config.toml
num_hidden_layers = 11
vocab_size = 2048
norm = "rmsnorm"
norm_place = "pre"
qk_norm = true
attn_scale = 0.0884
tie_word_embeddings = false
parallel_block = false
lr_mult_o = 2.0
warmup_steps = 31
decay_fraction = 0.405
decay_shape = "linear"
final_lr_fraction = 0.0
max_seq_len = 256
MLP neurons of a small language model. Each row is named by its layer, matrix (up: input weights; down: output weights) and neuron, and shows model dimensions 144-239. Each number is 500 + 25 x the weight over its row's rms, rounded and kept within 0 to 999. Numbers have three digits each.
After each neuron's rows is what it responds to, as a language model described it from the Wikipedia text at the highest values.

L6.up497:492499459515462514537456487506511445485509484509495527484502485485517519472477512530501517511513556464527494526518482466515469505515541463530525517520480545494493481531510506524553480499466497485545507503489527491482486497475485526510486501539510515497489534497486507494540526518499523499
L6.down497:486477453494519496516436435500508502486502518510489482494521488518478502487502519504455495486536518486505504550487502479498498456533501505531530525501543513472532468505493481508501487474510501503514505515500527520543471490530503485450538526485502507516524510488454494541506489505502512531
Description: Fires on the first piece of function words that start adverbial or quantifier phrases, often split words, e.g. rather (than), every, one (evening), such (as), several.

L2.up475:483498485497434513459523455522488529516500505522531501502519508514447494509484517510492530462535507502520499485512470498471499519536493521547446517531524482522531489492528481464481528502502480523452507501481498474518491539496496520481479534500465461496511524490495511513531529503496492511
L2.down475:449556500495502526475536507511487507515505514516480524505500468472509507464549507502462516467516529520469470477506527533484562503483509532480554497488471551476508476512452513561441507536510442530514534511497455532473498508491505483527479498530481495516494471488488512510502491492510536514
Description: Second parts of government and place names, like Representatives, Senate, and South in New South Wales, "of" in "state of", plus mid-word pieces (Oly|mpic, polit|ical).

L6.up948:491524468546496539546527456553506507512523505483502492479503519546512480489500513474499464519500535501558505511539514493513506477540498492513467492498528486522473514474523479467493477496478518513519465518479496513553471480528513506491500526479498460484511540483518520496471496473481482478
L6.down948:503499501480488527504494498505500517455474552498483531477474462499519493531525467480428500507512509506535471519512514513545519497531500520525475443507486483512544451522495501497485509533537520491548489507437485542525541465531502471499510499518493525497480507527548467484449518527484525511
Description: Second piece of a word split after a one- or two-letter start, often h-and, a-est-hetic, A-th-letics, or the word right after a/the.

L6.up1523:519503497517487523479474488515527536502479445491505547490480506480451467503526525458521514472528484510490454454484524450501493454492487501528536503503527513516514524526508542491487529518497507474478522469476500476532504508492494590486521484508548474561487486471534526473529526478516496487
L6.down1523:566511496525525528446478481521486524501493509538514533505519521474508477500489502475494485486528466505479491484506508481452544472519514541483512469503546505550489555484482483483523509479545534489475519494489517522483488492477502503512505519573497457562499484490504514488463529516533481497
Description: Fires on the article or quantifier (a, an, most, more, no) opening an object noun phrase after had, has, with or consists of. Examples: "had a population", "covers an area", "with a total of".

L8.up1073:513495497493495464511542568505511532508509482486508547522475492513467452496512479496472491515468535474481519514528534522502501482467512506485497538480551513548519502481504526481533530502513521507532498491515521461442462520521487470505516500535486472515515519477437498501514549503501475534
L8.down1073:512464476507544531491484488525469499522499485487474522462528478477488486496501505483462434520494486484544499469491511527515523505541555521476518505498472488504514500535458506506518518519481503561543527555492459472497538512472532507453512549508512473501519513496528550489516503479475539555
Description: Mostly word pieces containing "n" that begin or sit inside longer words (kn, con, An, on in Thomaston), plus death verbs like died, found, buried.

L2.up1216:523476471470507474491492447519526570475504489487491495488510511515523496510505488499461472450550537500491488483476448533481557524527501514494556479494511488536492543497485486468479483521487459513520471518452520499495476499515525488487483515448485501444559510451516500520511543484477527518
L2.down1216:509483502492479492523505491450442540504504503446488494495492480518505524508486485478501508545502456523499483515498473522493486438507525477505538496518478465474517521463484484503497500514482447487543489502508463554508514510519489524494462541494493484483525542518506483463487516491545470491
Description: Line-ending tokens in Wikipedia markdown tables and bulleted lists, such as a closing | before the next row, a |---| separator row, or a newline before "- item"; occasionally mid-word pieces like st, ference.

L8.up778:536504494544509469516522426539545499465519471454485549536495514540499497489511505484532496505522495501498463502503536533489479527489546533481535482509520463504508513502491504468511567496519513491522503485494516505528490516571469508478489482542529537498451502466497515463456506498492500486
L8.down778:492508497551539524470482512520521463488489504483464493489504441536477491501514481450516494480471524474547510497533520506496487505531488447526506526469457452511483468467514508541535516484536492491511480496423490487502484515508521474512564510481516494487547462531504493475534519498482505495
Description: First word-piece of a plural noun after a number or plural context, e.g. two d(ivisions), 15 count(ries), five t(iers), comp(osers).

L2.up1490:521508443532490497469478503491493491499479498485502503476516491509482498500513502480484525518537507517497483509535531520516545505478559485489515507509556532452494550470541544495505456490494507524495504488509537479491509500487473492491564520517463517504525523480486504537501516523511499500
L2.down1490:519503456439484479511480528511501526503474462472531498501531495495507466519497489507487508539511517521440507485489510496547519495490489545568466527521503559468502499535499505470468498498503489493483546510510480489495515492432456472473505495589465500525516492498505501515481494515522514526
Description: Tokens spelling "an" or a lone "n": the article an, "n" after capital A (Anywhere, An), and name-starts An-, En-, like Anne, Anker.

L8.up1510:482491553539505450494496491533500470487500470479484474495493522480512543516551488484470508474493457507534511465534569511511471538531499498479502458532496512468514471466515519493493455518440481477474462493493529516510480506471553481458539531491494476519508460511506509499543533456492539496
L8.down1510:498520506482460533497473538477474533514476443473483474507559479446508492498475499504524481522530513489501501472499476487485499509448494500527497473553556538449510511506476557539468455488498480511470498477491511533527499501516480522509525555502490480500526506497544506483482517497508481462
Description: Mainly the closing pipe and line break of a markdown table header row (e.g. Year | Film | Recipient(s) |), plus mid-word fragments like th in Athletics, v in virtue.

L6.up1267:514459469490488481527510506542503494512500465500510510503555456496483481492543497488476511475533496483533488555463497519547511507539507530497544457525485480516468514508498505456473532501497495500495503477496526526540517485469534496497515515479537530495493459520512461535508492486483511529
L6.down1267:459498506465492500488489510532470445499488488508499511493481488460481501499512497504475495484482488514466540537478521499476521490417480509524512465505477490506469504518550483515480514527479499472491488483508454529490511486453489449527476464482507508496504490452481470501509512474522530513
Description: Short interior word pieces in long Latin-derived words, usually just before a suffix like -ate/-ation, e.g. sep-ar-ate, coop-er-ate, term-in-us.

L2.up1275:491500507505537514477473504464472498512520534515507502475550476520515517453514493517477503480507492468445510481504505449490522507525501507518486475452505478531567511518537477509526506494484548503520506467529493526503481489524502508510456482489460488443478518509500471524511520506462496496
L2.down1275:489500490492530507486526496537474524542508488494457467503497456456468480487514507515501471510481517531520469456479434552515520498515485471527516506494502467474465512500509490506514473477455474541475476466524465505543520457453517522521498434513533524505524515513509462561498485522495484487
Description: Coordinating conjunctions joining phrases, mostly "and" but also "or" and "but", e.g. wood-and-fabric, 47.3% male and, demolished or preserved; also the letters "and" inside names like Aleksandar or Mandarin.

L2.up1476:411507516520488497499543491511531465536509487510499502511498518455500530450492505494483492505526509530509452506495512497486483480528453493531505506516495508493531515512566529497490543501523504492506469499505526473472543504514511506531473490510512480495484508522524497438478451511491495533
L2.down1476:496508487510521495514553463493509486503487529522502508454548501526482522525462491527489493511510492499483490502487484499499503497455502517552500529509510508497482485486554525497515538528515469503479478483524491465476468486507512490527434498479521461511485506526533452460520435539496526512
Description: Hyphen bullets at the start of lines in infobox-style lists (Kingdom:, Born:, name entries), and weaker hits on line-initial capitals or mid-word pieces like p-resent, p-oint.

L2.up271:487515443543506478475507536481508506478531490521514488494530476508464512519483505520550522519518517451528491538465495480453544482463482527491481494501525523514486543495519506467508466495491460479523505508498539483486544533509496491524474538471489548437567483463488474493481457533483510526
L2.down271:526457518472496520509487501518495490513464534508499510496503506511493525498520490507511498468523480512483514464504522451539526530478519475558446470446491474480534452482503476542502530538477561487496521462547488524494456481531520464528492465533500495530478514485491482461476488484529522483
Description: The final digit of a four-digit year (202|4, 193|4, 199|3), plus month names and day numbers in dates like October 30.

L6.up974:480508521475508458465532525492509474476476477497502520501497475476513485498485497499494537508480483485466498469517510504526473495485503537479543492510531493511512478545516446474454526500505532508560496512501488525476508491527527483507511488442470508499449545512469519491496575517477468506
L6.down974:516484443503466511495505530518518487509515505515548534526530513501490513472440502469526489505511470449535521486480474518496497495503491514476480519479497547475483536509474471496491515475511512539490477503485475481494516421491571493499521475507499512540515489452521507513498505516491532538
Description: First piece of a word split into several tokens, such as st(aircase), he(ight) or term(inus), often after northern, western or in.

L8.up504:475485516510508519491477502496517488472528450542561498494508454493516501472507525464480495503494528448502525470513438485499506488456487466521496450512432519503470488508497529523460520508473512529475482525493489509543522472500483506529477466483524534467492488517504505492477508471502470465
L8.down504:552500447470514490536475515465524521452476500516505478477499483510501541539507542452451529524518479496476529521497494480500511513507507517494524447475473470497515424478499485514509510562470444533487486500484475491484496486506499472501506511442457513487498530521484499495469521480500526460
Description: Single digits 1–5 inside numbers, often after a space, decimal point or subscript: coordinates like 43.5114, table stats, 5-HT_1, scores.

L8.up733:477477498503560531486487494526473446478516513499504476513535516495487467497480507505541512477520495548499509487478504512535466507525521435482535520483542523522491518529515491498484512490473456485536493464482513501504491543525506556473478496502514513488477460486508502496521480485509520518
L8.down733:499524514515545528476513494486485472499515530486519495512463499466495521525547502472531510508494497484501529561471530510518520536519508486484521509472514568523503488514528511467488523513517469530438510522508517480510484508496487541523493499506486539511481538488533474505505490496495496461
Description: Punctuation and word pieces inside fixed templates, mostly infobox colons and commas: "Summer (DST):" before UTC, "North Carolina," before United States, "NFL draft:".

L2.up599:501505526515487506550499483565575450544523473514456481528501552447526504493517514510481534449471517469505463482534506480482510488516489491488500484491530487491514508512530541477509497531548543492496465510479486482521533482505494454511516491502541467501455506512493490503514498506509503492
L2.down599:516536541506492505483528492450531493490515525500504489518451503508510464542494496463527458526517478529487487491474527531496486488540455502486510509464510520496519474540495474488527490518500447549479490492496506490525553473498488494469505513473502444540512525531464493501516487520464478492
Description: Word-internal pieces, mostly a capital E inside acronyms or headings (UEFA, CEV, AEDC, East), plus leading table pipes and decimal points.

L8.up844:539498498462532520521517506506498521489522474543490530532499482526545532484456500489518497465516528475514498479504457518505476535552459510467517490523504532522488504482530508466485486535514489494508496487521481505505516511491487535530498506495516432510514537490522520518505494481469501454
L8.down844:503500496498493452527472529506513528528483515494493492518490479491481488515523501459518491492447491477515449548488507528522502486509531500529520489472530511526555514485521496530510490514464495542543504507517484520512488529507497500482528525456501511492501490512484498493502497421520498482
Description: Short opening fragments of words split into pieces (he-ight, do-ors, can-ines, w-oodpecker), plus "and", "to" or commas joining descriptive phrases.

L6.up400:527528477501533513515512539531515497504537528469548509457485477495490466526438476447528517476490523497492466506470529514501519479495481487477493485481514499481534498514499487491467504541534480552512522494515472489500503491516496494490498528550511510443552516478520429507503450499470540529
L6.down400:500499521533479481486498502502510433483516540505495490503505504451521491479511474525498465470492488490503526465506521540488443503523497457501463492499579506531522481536512495505499551495503507498518490519493521483477461530507489465471469495538551526528498490532493498509512479489506537494
Description: The final 0 of decade years like 1970s and 1980s after "the" or "late", plus weaker hits on nouns after "the".

L6.up917:539483502521466471544512553483468497482511475517540493486494513500482497497489489533531476448444538486431509507497468511487510526508489515480547517511516519491493486487494484493498532532488500505507520511560502487486483533484465494465501492533512492503507514485487505488509476520508510495
L6.down917:496464456472486503487539553454443511499492470538500517456522509480474514482527478505490502465494520504441487497479496508496511487517524518501518525551476541468509498466525466443467472472490498474486502455488468494541498525516495492484489522529499505567498476478479488525497477487509489487
Description: Opening word pieces such as ad, an, Ad, An that begin longer words (admitting, administration, adolescent, Anthropology, Adams), plus the article "an".

L8.up259:476494524487515495520564525491470473478539530475487583502547431496516514490470484506488503446510520466516479491521542510527524499486517459509477491509490452508498498498498462472533480491531538494549465514452487492498501485478508494509517500505514480485482540489508520480468482501482537526
L8.down259:513503483505503483478500500505495466491474508475508498454499431482519501521482495539484506524539495467462514513481521520479494535549512505505524454474520520512513443478533478473484476499518487482497518505493494513504516531511518473490540502526531506461516504489469512511534476500456505500
Description: Tokens that begin a period or region name, especially the space or hyphen after early, mid or late before 1970s, 19th century.

L2.up1027:556485499460486490496471528518505518491516480475472482533528499481493536497479511468517484448499506521490522488492505488549466481509462474478481558512486512515513515507489501517540503526515513539485526464508519496514502507514527471477502486535509513552464532488474561461510447526500488497
L2.down1027:486492492519504490490462494514514478477489510454489537521523467495515493488492542523476469537506498516472533459515519505508533476446498471523485506489468530521549485483483562505460529505518498477533519448529495502514502561517485493514466484587464469535502452485481478484497495551532512486
Description: The indefinite article a (sometimes an) after a preposition or verb, strongest after with: with a record, is a historic bridge, in a letter.

L2.up465:532469511515493450503466541494500534516478472462513522493510494490543496505511491559505498469495520492521531533526481492497451499502560514488505525498489532489472501502485499533488484526484566533470471535532537523535532502530509501505476438484489495478475469495462490521453527528492496513
L2.down465:517507522501490531493511517509442474494487490520511513549469493473486533509484540509523494524497485529483487522506501502522497529487506482494509508556477477497560500430514532499511483499552452528519520463477473473494511475488507583508489457516506451509493448498506490497481516505519491506
Description: Last digit or digit pair of a multi-digit number, mostly in sports tables, match minutes, coordinates and ages, e.g. 7'9'', 79'5' |, aged 8'3'.

L8.up65:541498460496452534465441473483525518501500496498502460500450473466484494484535488492480491483493474465514453495492536471542507539526523491591481511485499500493480506521507485498504511537498544498517478506511510500515514456489515502509533520524487458504482491482509512459465513488497501537
L8.down65:499493478511502516485479515531469523531534523478547511471513479519528531534439460485538491503503481463481513528525553518486522530451522493530492465469505516495515528517502479512512523512582492465504469468515492483521479498525533493446477469482506534472511475545502508527514472505457512509
Description: Space before a score or win–loss record after a, like 7–9 and 1–0, and number cells in tables; weaker on not, be, St.

L6.up1381:478563470484478526465518488510471552507518479505502521503498457483464510489487513521530508484495502516466487496492508526496480528526500481515473534499475501490496483477541481490467492501496505466511489510517492481477480543497494490552487474475472526498503486537463530524476481509543501494
L6.down1381:502507530471566554484480498515473508533435514506514500484456525528478453470494460472512506479495490503560499532471511500532515501509487485492463539520533466476496470504488481530486455467519524532522520484467479419472474516498488519505484495488509491511492495508497474457516556552464506495
Description: Connecting words (of, and, for, with) and word-piece endings in the middle of capitalized names of titles, institutions and awards, e.g. "Lost Children of Rockdale", "Musical and Dramatic", "Rotten Tomatoes".

L2.up1056:489531496510503524520453492495480518468520530530498505501486567490498476507479499526492502493499524503460533475496475575528495494513490514489516514508456509505472499523499476494492496500532526569518451545441516487505523532489485498482527510503503476443446467491522475481505482507492494517
L2.down1056:497476511474520497537548444473514474488474511540487467534504506503519495562524504512482489471503507506490568467534503513498510473485489522507517450521501470529541467504478533444460521467519488455502478485529474524491501493503487496496489510500474506518505488492520520540497503500503485509
Description: Mainly the auxiliary or main verb had, has, have after a subject noun or pronoun, e.g. "capital had 562", "She has said"; also scattered word-pieces in foreign names.

L2.up45:576481522504494491539482565511516518492521507479444533473504510502502531516518507517507506521516506517470506473514474479506466481478473495523540493488500507500490499539502474461500479484468481471525489539484504569499530519546547479530465502521499525481466514506517468476494526493513509528
L2.down45:479509450491500490534528454502505498467497486469500462513485460499564486477506510524503530524499531517498502486511535516470504540498508500552458514468501517475500499484451480479518473513505555432496511533549484543505463458519506497514508501544522511539525505487475484468486514497466551494
Description: Mostly the, three, two or their just before a span or quantity word (the whole season, three losing seasons, the entire video), plus name pieces like J-ose, J-ack.

L8.up174:530499487579490485524494545527461491522501460509496504490512511474487457526478504541464518470461479481492500532488435495497531488521515536482531532519494561519492480554501547484543542513526466504489453483526487519508488474521479478477483448483489503492496498505519540477519476504485492517
L8.down174:514511471535483531506504499514472567513510492466519502494510438501531505500545517521521526519480511514493507546549513482491538496454448532490509488517469496517482496488489500521452510501553490514482523450464500501485478463450533513507483489472518544519468487535488523519518491475493526494
Description: Opening parenthesis or new-line dash right after a date in infobox and list entries, e.g. "1963 (age", "2015 (US)"; weaker on mid-word pieces like app-oin-ted, Az-er-baijani.